Weights of a small transformer language model.
Size: 9 layers, width 320, 5 heads of 64, MLP 1280 GELU.
Architecture: LayerNorm before each block, learned positions, no biases in attention or MLP, tied embeddings.
MLP neurons of a small language model. Each row is named by its layer, matrix (up: input weights) and neuron, and shows model dimensions 80-175. Each number is 128 + 32 x the weight over its row's rms, rounded and kept within 0 to 255.
After each neuron's rows, "fires on" lists the tokens most often at its 100 highest values on Wikipedia text that the model never trained on.

L3.up821 [150  52 152 151  64 162 150 128 137 179 162 101 117 181 165 146 134 149 124 143 135 106 125 117  84 165 167 143 113 101  84 125  86 207 142  93 117 130 114 122 154 108 165  91 131 140 137  87 136 135 114 162 148 137 173 110 187  73 154  65 129 132 139 153  75 137  88 128 200 156 129  52 134 120 153 148 127  96 116 161 142  65 115 129  87 122 121 113 162 155 161 161 157  76  91 146]
fires on: "-", ":", " (", ";", ","

L3.up801 [134 179  94  83 102 194 115 131  98 102 171 151  83 145 188 200  81  99 119 136 137  67 147 130 114 164 154 168 113  76  95  70 162 146 140 119  97 168 101  25 104 178 128 112  91 140 126 152 135 139 179 144  96  71 159 128 103 155 125 137  74 150 118 130 118 151 137 156 125 137  99 137 135  96 173 133 128 131 159 118  56  93 161 152 139 169 141 114  90  54 153 122  76 123 110 180]
fires on: ",", "-", " in", "ub", " near", "f"

L3.up727 [149 109 108 109 161 124 109 140  93 119 140 122 130  60 175 193  82 119 143 162 124 143 143 153 142 171 159 111 120  90 114 117 163 141  80 115 129  99  93 157 121 124 165 204 183 139 116  93 149 122 161 132 109 166 133 120 157 126 185 107 109 155 148 134  71 153 108 182 148 176 170 142 133 134  96 121  62  85 144 135 130  78 140 143 124 142  99 136 111 158 151 220 135 100 101 124]
fires on: ".", "ia", "\n", "é", " by", ";"

L2.up359 [140 136 127 177 177  93 132  99  96  88 107 158  45 181 159  99 148 158 117 155 110 151 109 180 148 147  79 152 107  99  86 124  72 107 135 160 174 143  99  87 156 121  87 165 134  93 151 144 119 111 170 220 134 152 119 139 134 114 172 137  75 133 141 151 117  98  57 135 115 164  73 103 125  91 112 185  83 124 145 121 150 143  71 116  80 129 157 131 130 182 230 128  80 128 118 132]
fires on: "R", "L", " m", " R", "H", " p"

L2.up1184 [121 154 132 171 239 122  84 137 107 145  98 137  99  87 126 119 159  84 118 142  40 135 157 155 172 117 181 102 144  65 141 151  67  96 129 156 109 155 125 156 118 146 130 155  92 176 169 110 145  92 119 113  98 132 121 151 134 127 121 147 134 169 122 143 158 151  67 209 113 162 110  92 140 139 155 143 112  69  67  93 129 126  93 127  90 137 108 188 155 174  52 172 165 127 134 142]
fires on: " M", " T", " by"

L3.up213 [159 123 150 154 122 165 126 108 145 108 147 172 107 141 180 163 173 123 101 144 120 123 132 123 141  84 108 148 107 158 108 123 132 118 134  86  91 153  89 112 146 134 154 116 205 128  88 190  94 128 133 119 103 180 125 201 131  88 174 177 133  86 183 110  74 148  90 131  97 115 126 151 179 115 149 159 107 110 122 130 103 147 131 117  80 129 129 103 114 166 185 132  99  73  84 135]
fires on: " the", "-", "–", ":", "=="

L3.up36 [155  97 150  59 123 136  69 127 100 159 108 177  99 171 120 130 138  88 139 140  95  57 124 187 146 165 115 210 135 127 141  80 130 154 144 169 161 130 156  74  83  59  97 129 113  83 137 169 137 135 160 159 109 115 132 119  92 136 181  71 143  99 143 162  92 102 174 191 207 188 159 115 130  98 144 146 139  73 173 114 145 101  73 125 133 117 132 140 130 140 121 104  74 121 149 124]
fires on: " |", " 0", "."

L3.up842 [106 152 145 125 108  94 109 139 181 147 126 143  76 140 160 100  97 150  98 136  83  65 141 150 130 107  65 157 162  36 191 122 121 143 118 105 109 177 160 137  88 114  77 144 101 161 143 164 138 197 125 114 144 121 172 138 105  81 133 176 146 150 116 157 109 161 132 156 196 176 129 111 131 106 124 131  93 126 131 118 131 150  65 124 120 123 107 139 156 102 125  74 144  81 120 185]
fires on: " S", " s", " were", " v"

L3.up1067 [136 109  82 102 109  88 131 117 151 111 130 132 119 136 150 159 103  77 115 172 132 116 122  95  87  93  99  94 118 135 164  63 130 177 105  63 180 144  41 117 125 152 121 116 135 170  89 156  84 177 144  82 131 114 174 162 116 103 200 105 112 146 101 124 151 187 209 140 123 155 122 117 118 111 108 184 125 138 147 109 149  65 193 129 160 109  91 158 141 163 112 193  95  92  85 176]
fires on: ",", " and", " while"

L2.up301 [125 169 157 106 143 114  71 151 144 159 106 115  80  93  97 125 152 125  81 112  82 102 130 151 135 138 164 192 106 106 137  89 123 128 124 140 128 133  86  59  97 141  92 119 116 166 150 135 113 121 134 141 158 112 154 183 128 160 163 173 119 143  88 155 102 165  93 194 129 142  92 135  96 119  60 114 149 118 119 115 141  81 191 113  89 128  95 178 132 122 187  90  73 117 132 104]
fires on: "L", "D", "N", "O", "P", "V"

L3.up659 [136  61 156 141 106 156 118 118 122  82 190 178  78 142 182 163 127 134 161 102 204  56 176 121 122 103 129 170  81  89 111 131  95 111 116  64 131  79 151  76 121 154 127 184 175  73 147 149 101 190 158 179 108  97 135 129 166 163 136 135 164  97 120 153 167 163 107 101 191 148 189  91 121 115 141 137  84 149 123 139 145 112 149 130 166 131  96 124 112 178 164 144 104  92 125 192]
fires on: " with", " have", " to", " make", " provide", " can"

L2.up596 [138 141 208 122 187  96  71 113 118  97 168  83 152  71 123 117  68  98 110 159  53 156 129 212 170 146 170  94  89 127  41 135 110 147 150 130 158 118 124  96 101 101  79 158 131 141 125 101 106 111 153 196  87 175 135 147  94 144 154 171 115  66 148 151 151 118  88 123 146 129 128  81 137 124 150 125 107 108 107 156 153 164 109 165 135 151 169 130 140 108 125 182 126  66 154  74]
fires on: "_{", " NM", "(", " °", "^{", " (°"

L3.up1150 [137 137 143 148 137 128 102 122  89 107 144 122  91 162 150 116 117 165 102  80 103 121 102 122 117 154 137 125 143  84 101 132  87 110 128  99 109 196  92 137 155 106 111 132 121 188 189  70  84 170 136 137 156 166 119 157 129 140 155 128 182 142 143 191  86 110 158 121 171 163 102 132 156 137 142 158 129  96 137 101 155 129 100 163  23 159 113 116 152 170  96 126 126 115  76 170]
fires on: "-", "re", "rom", ";", " time"

L2.up374 [126 115  78 111 119  68 131 144 122 154 146 178 119 160 136 184 131 107 128 149  91 119 184 132 154 100  81 127 164  71 172 142 187 132 110 152 119 174 135  89 105 183  97 109  76  94 107 165 111 130 135 125  89 124 148 155  86 206 198 140  61 151 124 151 119 146 170 160 138  82 157 117 135 128 138 152 130 111 141  79 109 117  67 116  89 116 135 172 146  84 138 101  84 208 105 179]
fires on: ",", " Al", " al", " 0", " human", "un"

L3.up7 [147 157 172 172 114 144 128 113 156 127  93 178  81 162 151  96 110 146 115 105 137  96 155 171 115 133 144 205 150  95 134  99 144 120 152 146  74 153  71 133  83 120 112 186 117 115  97 167 107 134 133 148 115 143 171 179 121 151 137 176  90 141 117 155  94  90  74 121 148 135  49 122 127 120 141  92  87 121  87 111 112 147 132 163  72 176 114 142 129 120 188 155  63 137 121  92]
fires on: "-", "L", "S"

L3.up689 [141 121 116  87 119  98  85 125 140  80 128 168  50 168 174 206 147 107 183 152  86  37 149 112 153  64  94  79  89 108 143 122 108 157 115  93 123 129 122 155 104 186 107 132 176  70 144 179  92 152 155 137 138 178 117 131 113 135 124 125 141 113 138 135 138 144  68 172 131 174 158 106 171 111 106 159  47  66 161 150 112 114  92 129 125 132  88 146 127 156 188 115 118 112 144 155]
fires on: " of", " with", "with", " for", " as", " to"

L3.up511 [156  54 121 108 157 116 117 125 141 138 132 153 130  95 113 146  96 131 113 103  86  98 143 135 109 144 142 146 127 109  99 110 159 168  86  87  80 168  94 127 134 133 122 198 134  76  76 156  86 107 150 133 168 178 185 135 216 150 128  92 196 113 134 132 121 129 162 133  71 122 144  96 146 118 138 196 154  79  83 201  62 109 121 132 105 115  89 118 170 196 111 117 175 126  94 139]
fires on: " and", ",", " American", " Japanese", "American"

L3.up661 [154 136 152 103 185  93 123 157  79 160  93 127  65 123 148 138 101 159 163 101 154 149  90 134 153 167 156 107 139 137 100 138 128 131 140 179 154  92 149 136  81  46 140 119 151 103  96 103 124 113 133 165  75  61 163 143  87 156 173 124  95  73 112 202 159 188 117 204 180 148 136 119 161 112 164 130 163 137 163 165 119 108 100 110 124 118  73 133  77 134 148 159 153 100 187  93]
fires on: " I", " II", "I", "2", " III", "?"

L2.up92 [170 132 112 147 137 112 141 147 133 165 113 165  49 109  92 173 125  94 120 104 183  98 185 131 116 114  82  92 161 122 114  87  90  79 119 147 117 124 175 148  98 158  88  93 169 124 115 148 122 145 165 131 131 131 156 135 140 128 137 144 115 105 131 143 142 130  83 197 106 129 119 117 147 129 111 119 146 137 157 136 104 104 134 135  98 150 140 100 126 127 185 153 140 215 115 149]
fires on: " took", " entered", " signed", " takes", "'"

L3.up881 [162  96 149 175  79  75  63 145 103 149 162  96  62 113 106 117 137 124 137 138 158 147  72 172  66  68 115 120 109 129 143  88 181 115 168 120 141  97 117 139 108  50 124 101 135  61 112 147  91 187 138 141 128 155 157 162 154 181 189 151 132 174  96 162 125 134 186 169 154 162 122 127 136 108  81  86 104 134 152 131 135 100 182 144 111 124  88  61 121 158 123  83 117  87  84 109]
fires on: " |", "n", ";", "om", "r"

L2.up1158 [144 189 161  90  98 127  45 138  37  79 166 175  88 147 102 156 133 116 125 122 136 156  94 143  95 172  93 104 125 138 105 100 144 133  62 101 110 109 166 118 135 148 154 168 184 156 155 153 136 138 140 149 127 154 141 167 169  77 176 142 103 137 151 171  83 148 127 128 175 156 139 130 115 130 161 138 117 146 100 152  92 137 126 161 113 155 153  90 132 127 200 135 140 118 132 117]
fires on: "-", "\n", " |", "{", "==="

L2.up645 [163 114 116 120 125  72 145  51  87  88  94 134 132 122 175 102 149 143  89 160 114 106 127 142  91 112 128 172 137 114 116 120 144 138 115  93 146 163  38  93 108 103  76 128 149  84  90 141  65 169 119 169 118 111 130 129 149 107 141 173 130 206 123 139 134 120 120  79 134 175  41 120 137 126 166 164 132 136 176  81 145 105 161 111 138 135 116 148 135 167  99 155 115 100 130 171]
fires on: ",", " p", " t", " –", " and", " che"

L2.up479 [118 132 156 130 133  80 104 108 126 113 155 185 102 152 193 163 102 110 170 117 170  79 166 151 167 107 105  32 134  99 149 152 113 110 108  78 188 174 100 127 130 157 128 173 145  61 108 162 145 151 177 148 128 150 180  94 145 101 139 147 147 168 133 131 134 205 140 162 134 153 108  96 163 141 128 159 130 152 179 129  99 150 113 162  80 128 141 123 137  69 146 151  97  97 136 109]
fires on: "C", " Jr", "as", " however", " Sr", " S"

L2.up646 [134 137 113 133 121 143 116 166 159 144 136 116 125  74 115 150  71  90 160 107  85  87 195 153  78 124  83  90 129  90 152 110 163 152 132 130 156 185 146  50  79 172  47 120 101 128 105 129  94 154 171 110 170 150 172 153 109  84 163 105 123 125 139 158 149 111 168  84 100 188 111 104 156 124 159 192  99 146 118 139 124  40  83 132  91 130 121  89 158 115  66  98  90  17  56 127]
fires on: ",", "hen", "it", " G", "g"

L3.up1224 [111 137 169 191 125 144  77  69 147 102 178 147 116 169 116 145 132 129 116  98 116 124 105 132  79  76 130 135 102  98 160  76  89 163 111  72 168 119 143  76 104  90 127 116 131 158 122 185  76 142 130 156 159 131 151 162 136 113 131 127 131 135 132 127 108 130 107  94 227 150 103 159 134 106  59 196 195 142  97 155 132 107 161 131 109 137 114 117 127 132 165 133 128  59 113 128]
fires on: " |", ";"

L3.up950 [128 146  97 155 162 125 107 115  93 106 153 156  42 106 163 109 165 105 173 125  83  46 101 130 117 101 117 105 152 157  95 113 167 173 104  85 146 167 121 125 130 128 115 144 142  85 150  60  87 149 208 162 158 106 148 138 106 160 197 159 176  49 113 131 132  74 140 169 182 142 144  81 136 148 136 142 154 147 146 153 153 146 150 127 157 158  23 117 132  65 137 127 174 146 126 141]
fires on: " For", " des", " dis", "if", " She", " who"

L2.up663 [101 116  82 178 112 165 126  90  84 128 129 169 148 105 115  83 147  55 133 133 180 200  79 142 116 132  89 160 124 101 138 103 123 133 150  94 169  74 114 133 117 174 130 128 160  98 196  71 114  96 134 108 113 139 176 124 100  86 196  94 146 168 143 111 107 173  95 139 139 139 151 128 151 125 127 151 186 137 118 148  94 133 158 124 183 131  91 108  90 124 110 133 178 143  81  94]
fires on: ";", " 0", "ur", " |", "al", "el"

L3.up369 [140 118 105 135 155 132 142 144 149 116 103 160 121 152  93 113 102 102 140 106 131  85 153 153 131 120 163  68  85 174 114 106  89 114 138  92 182  67  66 113 147 140 160 123 100 199 102 116 119 149 130 114 180 112 224 119 122 106 109 130  73  84 103 125 124 187 152 163 109 125 135 125 178 139 150 178  81 127 174  57 110  98 145 131 112 145 167  76 164 145  64 152  78 160 147 131]
fires on: " high", " High", " dec", "High", " st", " highest"

L2.up875 [127 102 129 148  92 129 177  78  87 129 184 157 120  91 183 135 129  96  97 147 166  91 122 182 144 120 159 172 130 122  75 130 107  73 151 121 179 165  94  87  73  80 156 158 121 104 150 126  95 115  98 173  58 123 145 128 106 143 160 169  95 153  95 165 126 186 153 126 162 133  80 135 176 100 105 170 143  95 120 101  78 118  70 137 118 146 162 170 112 138 142 134 100 157 123 110]
fires on: " m", "|---|---|---|", " km", "'", " population", "|---|---|"

L3.up59 [116  62 127 120 150 128 100 116 119  82 146  87 125 165 170 133 146  67  66 100  16  27 175 162  73  86 152 170  93 120 141 128 131 150 156 106 152 148  91 112  90  86  87 173 119  62 116 195 144 132 114 165  57 149 102 144 154 107 159  84 161  81 128 121 178 137 179 194 173  98  56 101 106 126  97 140 142 132 193 112 160 130 186 133 147 119 141 143 162 127 120  94 169 161 153 192]
fires on: " |", " and", " which", "==", " For"

L3.up777 [151 150 138 139 106 163 193 132 129 160 139 153 121 110 133 177  84 131 185 139 130  95 189 168  68 122 147 136 158  81 126 121  80 138 105 157 101 171 115 135 138 158  92 176 118 143  90 117 148 164 142 134  98 131 145 135  73 102 187  90 154 144  95 146 105 167  88 103 120 185 114 102 166 131 128 176 119 127 147 128  55  64 132  84  56 135 160 153 152 119 110 186 131 108 126 161]
fires on: " Ar", " St", " Pr", " Bar", " Car", " Kar"

L2.up1131 [119 120 170 125 104  99 116 131 123 106 129 185  91 127 131 100 223  46 133 108 105 143 108 130  76 136 103  71 122 176 143  80 138 129 137 123 168 123 157 139 139 101 119 103 120 105 106  99 154 121 132 129  92 119 143 121 170 155 154 186 112 109 152 186 135 134 138 135 153 195  94 103 115 118 146 131 202  73 164 159 152 164 128 105  79 126  99  96 146  99 136 104 116 164 121 102]
fires on: " |"

L3.up771 [177 104 124 150 129 129 142  70 105 154  77  69 145 198 156  95 157 144  89 152 144 163 136 130 146 178 122 128 146 126  89 133 111  92 107 128  73 102  97 171 172 107 125 150 151 114 159 124 117 164 123 154 163 181 160 179 107 101 152 162 117 166 143 202  89 119 115 138 136 112 129 110 159 123 211 171 121  51 127  89  92 108 165 152 144 125  71 123 130 133 106 137 153 115 114 175]
fires on: "-", "c", "re", "bi", "h"

L2.up480 [180  86  33 146  82 159 110 176 114 132 180 175 144 130 109 161 150  97 165 170 163 114 107 140 168 143 114 148 154 111 110 144 177 150 106  93 146 160 100  99 109 116 132  88  83 137 134  81 106  86 141 124 157 107 141 203 166 115 141 120 153 168 147 139 166  97 107 130 119 119 179 145 141  99 149 175 122 103 117 124  82 141 159  69  97 148  92 127 111 150  82 101  83 158  80  96]
fires on: "il", "ile", " Civil", " Cultural"

L3.up394 [135 108  92 134 110 138 166 161 115 125 130 123 105 185 150 176  97  17 119 143 139  79 154 170 144 127 102 130  92 124 126 125  83  98 137 127 106  92  34 110  98 134 139  71 149 137 160 115 119 123 142 186 125 162 109 168  73 125 150 155  66 161 148 127  93 170  74 253 169 149  98 151 123 117 156 150 106 136 112 111 133 134 141 134 127 127 148 149 110 114 164 132 139 151 110 123]
fires on: "'s", "'", "ian", " his"

L3.up260 [124 107  80  70 110 218  97 102 100  69 151 166 148 157 164 117 129 105 120 148  92 101 116 133 136 138 112 100 117  86  92 164 106  96 114 142  88 184  98  88 140  97  95 127 155  89 153 134 138 185 196 174 116 122 172 139  81 138 129 130 140  90 160 153 135 135 133 170 133 161 162 113 111 120 122 119 134  97 140  82  97 106 127 144 156 142 151 125 134 131 154 103 121 143 119 166]
fires on: " of", " de", " and", " in", " to"

L3.up962 [139 172 163 132 128 136  80 160 122 145 108 155 129  99  83 133 175 168 176  67 139  77 147 142 118 127  85 162 119 126 141 111 173 137 127 146 100 141 148  19 104 108 111 131 175  83  45 125  63 101 158 158 108 109 171  91 105  91 127  89 123  91  46 105 178 152  76 127 105  74 159 142 201  89 118 122 166  82 155 161  77 111 125 107 150 165 107 140  89  43 145  90 171  77 157  80]
fires on: " O", " Con", " York", "On", " D", " On"

L3.up678 [165 156  98 126 118  92 138 102 111 134 108 113 111 118 177 127  90 132 124 125  88 139 157 146 107 133 197 152 136  66 127  92 175 173 128 108 107 161  85 109 156  99 116 143  96 144 174  98 115  94 167  84 103  75 109 142 151  83 122 165 135  93 125 144 137 164  53 149 131 115 155  35 131 144 148 111 153 124 146  76 110  72 127 137  55 152 148 124 142 131 117  81 145 136 122 174]
fires on: " the", ",", "the", " her"

L3.up33 [141 164 103 141 162 113  69 154 123 118  83 135  35 129 124 110 122 146 147  84 113 139 150 160  64 178 152 161 166 112 108 126 119 131 104 145  72 176 152 112 126 155  71 181 134 121 144 161 175 132 193 134  66  88 130 132 145 158 122  93  90 120 110 159 123 108 110 173 110 174 132 121 140 107 144 170  88 115 120 114 109 101 127 173 125 131 120 183 118 159 101 121 135 131  99 101]
fires on: "-", " A", " He", " S", " R", " By"

L2.up388 [105 170 156 172 131  80 154 108 162 161 149 121 144 151 157 107 212 125  98  82 133 101 102 124 124 120 151 118 138 116 146 108 111  90 102 115 114 155 104 123 113  88 136 105 151 109 103 160 126 157 179 126  73 178 174 129 157 132 164 123 136 129 118 112  63 177 125 123 158 121 116 130 188 145 168 107 100  88 124  72  46 131  91 144 149 148 106 132 121 119 126 106 129 114 101 150]
fires on: "ma", "as", "ana", "a", "ina", " Thailand"

L2.up142 [126 133  92 143 141 120 129 147  95 139 153 122  99 179 148 177 116 165  79 130  96  89  87 148 125  95  93 127 158  76  71 145 170 149 113 160 136 201 137 125 101 121 111 145 133 119  94 114 168 141 187 139 138 150 140 141  99 111 236 177 139  92 110 124 105 104  88 126 173 112 127 117 128 120 151 117 170 126 174  77 156 143 100 118 147 146  83 177  99 138 114 103 125  83 147 129]
fires on: " who", "ak", " She", "aw", " he", " Par"

L2.up731 [177 129 165 113  94 110 153 118  86 104  76 153 107 119 133 149 160  74 174 117  70  95 143 163 178 167 121 109 122 162  88 124 148 170 144 178  96 124 175 154 108  41 123 165 146 118 187 135 119  93 181 150  88  91  96 120 152  58 180 143 157 101 135 151 131  64 166 132 186 113 123  82 167 114 188 118  85 109 205 174 150  68 125 149 145 145 142 136 116 174 102 110 167 128 101  83]
fires on: " |", ":"

L3.up914 [125 130 139 107  89  69 143 129 125 124  96 210  85 161 135 185  92   5 122 104 141  91 125 128 121 191 110  49 143 139 120 104 169  72 119 118 125 167 132 110 141 123 138 101 132 136  64 122 136  95 212 129 145 119 123 162 127 115 204 100  84 113 101 137 106 126 111 185 197 127 101 127 134 114 123 151 139 105 180 164  72 113  83 140  97 138 130 181 139 131 133 165 186 149  80 119]
fires on: "'s", "'"

L3.up799 [152  90 165 219 164 141 105  95  85 163  92  81 100  92 184 112 114 160 102 190 113 142 106 197 105 157 165 163 113  63  80 118  76 109 100  99 126 130  80 119 109  82 119 104 107 133  62 187 133 209 150 128 106 148 182 144 136 119 186 102  75 164  46 117  79 154 162 116 157 151 112 142 133 120 213  99 143 136 149  82 108  91 190 181 139 104 170 165 135 148 184 116 115 115  88 109]
fires on: " he", " h", " and", " which", " dem", " gu"

L2.up223 [115 156  64 144 116 149 159  84  82  82 194 172  78 167 133 159  96 152 125 114 147  70  82 144 115  51 165 177 102  80  94 171  63 102 129 161 114 163 102  74 105 148 177 145 135 129 159 148 118 146 150 188 110 120 144 124 140  75 146 115 114 109 134 158 135 128  77 123 167 122 138  59 179 107 125 107 106  94 143 129 145 122 134 104 129 141 129 102 133  74 105 137 147 120 162 156]
fires on: "/", " The", " There"

L2.up355 [108 109 129 158 108 120  86 155 144 148 177 168 104 165 115  99 171 149 102  57 115 151 145 156 116  88 133  94 128 101 126 100  44 151 118 135 170 127 144 126 136 205 160 151 123 109 121  80 172 132 127 151 140 142 146 133 125  54 125 173  90 131 146 164 100 177 180 158 116 120  70 140 149 132 144 123 134 124  74 103 155 168 170 117 117 161 115 117 132 130 158 144  87  77 136 111]
fires on: "-", "re", " office", "ep", "oc"

L3.up373 [155 116 162 142 151  55 149  78 159 163  89 108 106  99 196 171 174  96 114 139 101  93 119 144 100 113 103 117 131 105  64 150 101 140 103 161 140 151  90 112 118  91 102 114 101 103  76 181 104 137 166 107 122 179 142 173  98 181 113 151 156 132  88 139 139 107 132 160 103 198  93 113 105 119 143 186 113 100 105 115 120 101 152 140  83 120 122 141 117 156 158 142  62 103 135 204]
fires on: " he", " she", ":", " h"

L3.up543 [149 163 101  87 156  84  77  85 110  83 111 187  69 140 141 110 151 128 185 109 110 161 104 131  91 143  99 192 118 158 139  86 127 129 180  85 104  74 137 113 112 144 131 142  98  89 170 141  87 200 164 134 119 115 148 157 147 109 155 105 182  85 154 169 143 115 146 152 119 191  74 122 208  88  89 129 138  67 190 103  87 124 128  89  34 153  57 145 121 156 120  94  78  69 112 155]
fires on: " l", " d", " t"

L3.up1030 [134  78 181 164 139  82  98 115 100 121 135 113  57 132 127 122 165  85 132 145 131 119 134 149 100 115  94 137 149 104  75 119 176 126 126 104 141 124 135 139 110  76  77 185 143  72  34 146 143 144 161  92 146 171 131 155 157 119 161 145 122 120 130 109 163 104  95 156 112 152 186 101 138 136  87 138 160 143 168 160 124  68  84  92 104 126  82  41 151 121 100 103 127 140 103 116]
fires on: " H", "ing", " |", "w", "s", " m"

L2.up370 [109  99 127 122 155 155 115 121  78  79 131 112 119 119  93  92 106 179 138  42 126 158 131 178 147 142  63 147  96 146  71  79 144 133  79 129 159 146 108 134 126  86 169 169 168 160 192  97 119  86 157 195 172 154 110 193 127 145 146  94 149 156 182 152 130 149 129 127 176 137 177  67 159 116 105 123 143  93 123 117  97 124 125  95  96 169 126 144 135  92 180 131 126 173 133 122]
fires on: " high", "up", " low", " Total", "set"

L3.up1026 [158 161 151 126 182  90 112 110 132 138 153 142  54 112 149  95 152 161  93 167  99  87 146 218 126 127  83  97 138  57  81 112 144 116 139 141 128 175 101 101 111 160  85 202  83 131  63 135 115 171 149 148 131 108 180 143 130 114 203 113 131 109 124 117 125  94  87 147  70 230 115  78 114 119 167 169 154 111 151 102 110  90 102 162 143 141 108 237 192 134  86 180 134 109 100 168]
fires on: " T", " w", " t", " h", " W"

L2.up1071 [121  67 114 168  55 116 139  98 178  70 135 147 108 178 137 167  85  99 109 137  64 139 182 129 145 134 135  85 171 169 111 132  79 140 176 111 181 101  97  54 117 100  70 105 131 117 106 124  91 143 109 155 117  99 142 133  79  94 133 111 155 134 161 151 189 152 148 101 119 197 118  71 129 101 106 107 156  77 148  90 103 185 121  87 130 125  88 163 156 132 176 136 124 151 162 112]
fires on: " ===", " ISBN", " 978", " ==", " had", " put"

L3.up450 [154  86 117  89  96  95 174 155  62 141 124 169 110 125 159 174  91  92 122 100 151 107 179 143 108 181 141 147 103 145  49 119 153  42 143 120 118 126  77  92 182 118 127 179  90 194 146 134 149  94 158 121 125 152 158 130 110 109 187  64 103 148 140 136  90 171 135 156 136 156 115  78 127 138 165 182 121 138 153 167 130 117  80 144 172 126 166 188 117 153 150 165 106 116  86 134]
fires on: "\",", "),", "'", " The", ",", "The"

L3.up1010 [144 135  92  67 120  96  68 110 132 112 126 220 122 142 155 102 181 142 164 119  98  98 122 148 123 156 126 105 128  99 139 127  94 107 140 170 131 160 175 146 151 163 143 131 124 156 173 160  92 159 132 152 140 114 143 118 173 102 142 139 146 171 132 139 145 112 203 169 102 125  98  77 143 104 115 137 106  88 139  81 123 129  68 116 132 153 129  99 150  97 130 101 102 123 146 177]
fires on: " s", " At", " d", "At", "N", " S"

L2.up815 [160 153 128 108 151  81  93  96 101 150  95 162  78 148  79 134 147  50 132 102 198 124 126 177  96 177  91 164 135 138 115  78 176 113  70 125 118 138 138 102 103  95 104  90 168 103  98 112 122 181 178 153 111 131 138 156 115 107 157 164 142 135 131 163 124 147 131 207 181 139  87 138 124 128 113 100 147  67 142 160  47  74 196 110 121 128 128 160 140  79 109 159 102  60 188 147]
fires on: " l", " cl", " Cl", " L", " R"

L3.up1193 [120 146 154 100 104 138 116 119  93 142 190 115  84 112 145 191 107  97 127 141 101 105 126 170 101  77 114 105 139 148 159 110 130 127 129 112 135 135 160 103 139 124 103 137 159 176 120 147 112 129  95 136 166 162 104 168 142  61 210  53 126 110 144 137  85 144 119 115 152 130 154 131 119 133 125 136  45  86  92  98 131  84 147 102 129 164 132 128 108 135 146  88 122 143 120 121]
fires on: "\n", " the", "o"

L3.up617 [172 142 129 128 110  20 138 131  80 135 109 140 134 187 154 125 135  92 168 121 130 132 117 158 121 102 127 101 144  80  78 106 128 172 114 153 102 159 138  84 114  82  31 159 115 142 120  51  93 172 146 173 141 143 119 211 113 124 133 119 131 138 117 162 121 146 136 195 167 107 137 116 153 132 124 182 161 110 122 169 113  70  71 100 129 135 130 128 163 166  98 141  97  63 106 145]
fires on: " so", " they", "I", " I", "to", "'t"

L2.up1210 [122 130 119  66 146 119 115 128 153  88 155 136 124  83 152 119 105  86 149 132 146 175 176 108 103 166  81 104 120 100 118 106 151 164 173 103 154  81 101  87 136  57  50 124 161 121 154 176  92 170 235 114 172 167 159 158 170 152 132  98 159 135 136 131 119 178 152  97 103 172 133 123 112 122 149 187 131  72 127 119 121 135 118 163 123 132 146 132 138 119 104 175  90  99 181 121]
fires on: " and", " in", " of", ",", "\n"

L3.up513 [121 162 143 107 131  99 144 128 134 158  37 103  64 174 139 129 121  60 140  79  72 113 167 152  85 143 140 172 152  90 156 112 174 122 132 103 111  82 120 118 112 141 128 192  61 115 128  74 165 168 124 152 122 139 146 151 115 100 163 148 117 133 146 195 122 102  87 187  92 210  99  75 150 110 121 167 135 114 177 137  38 130 109 107  72 118 150  41 105 145 115  81 149  98 167  84]
fires on: " T", " t", " X", " Cu"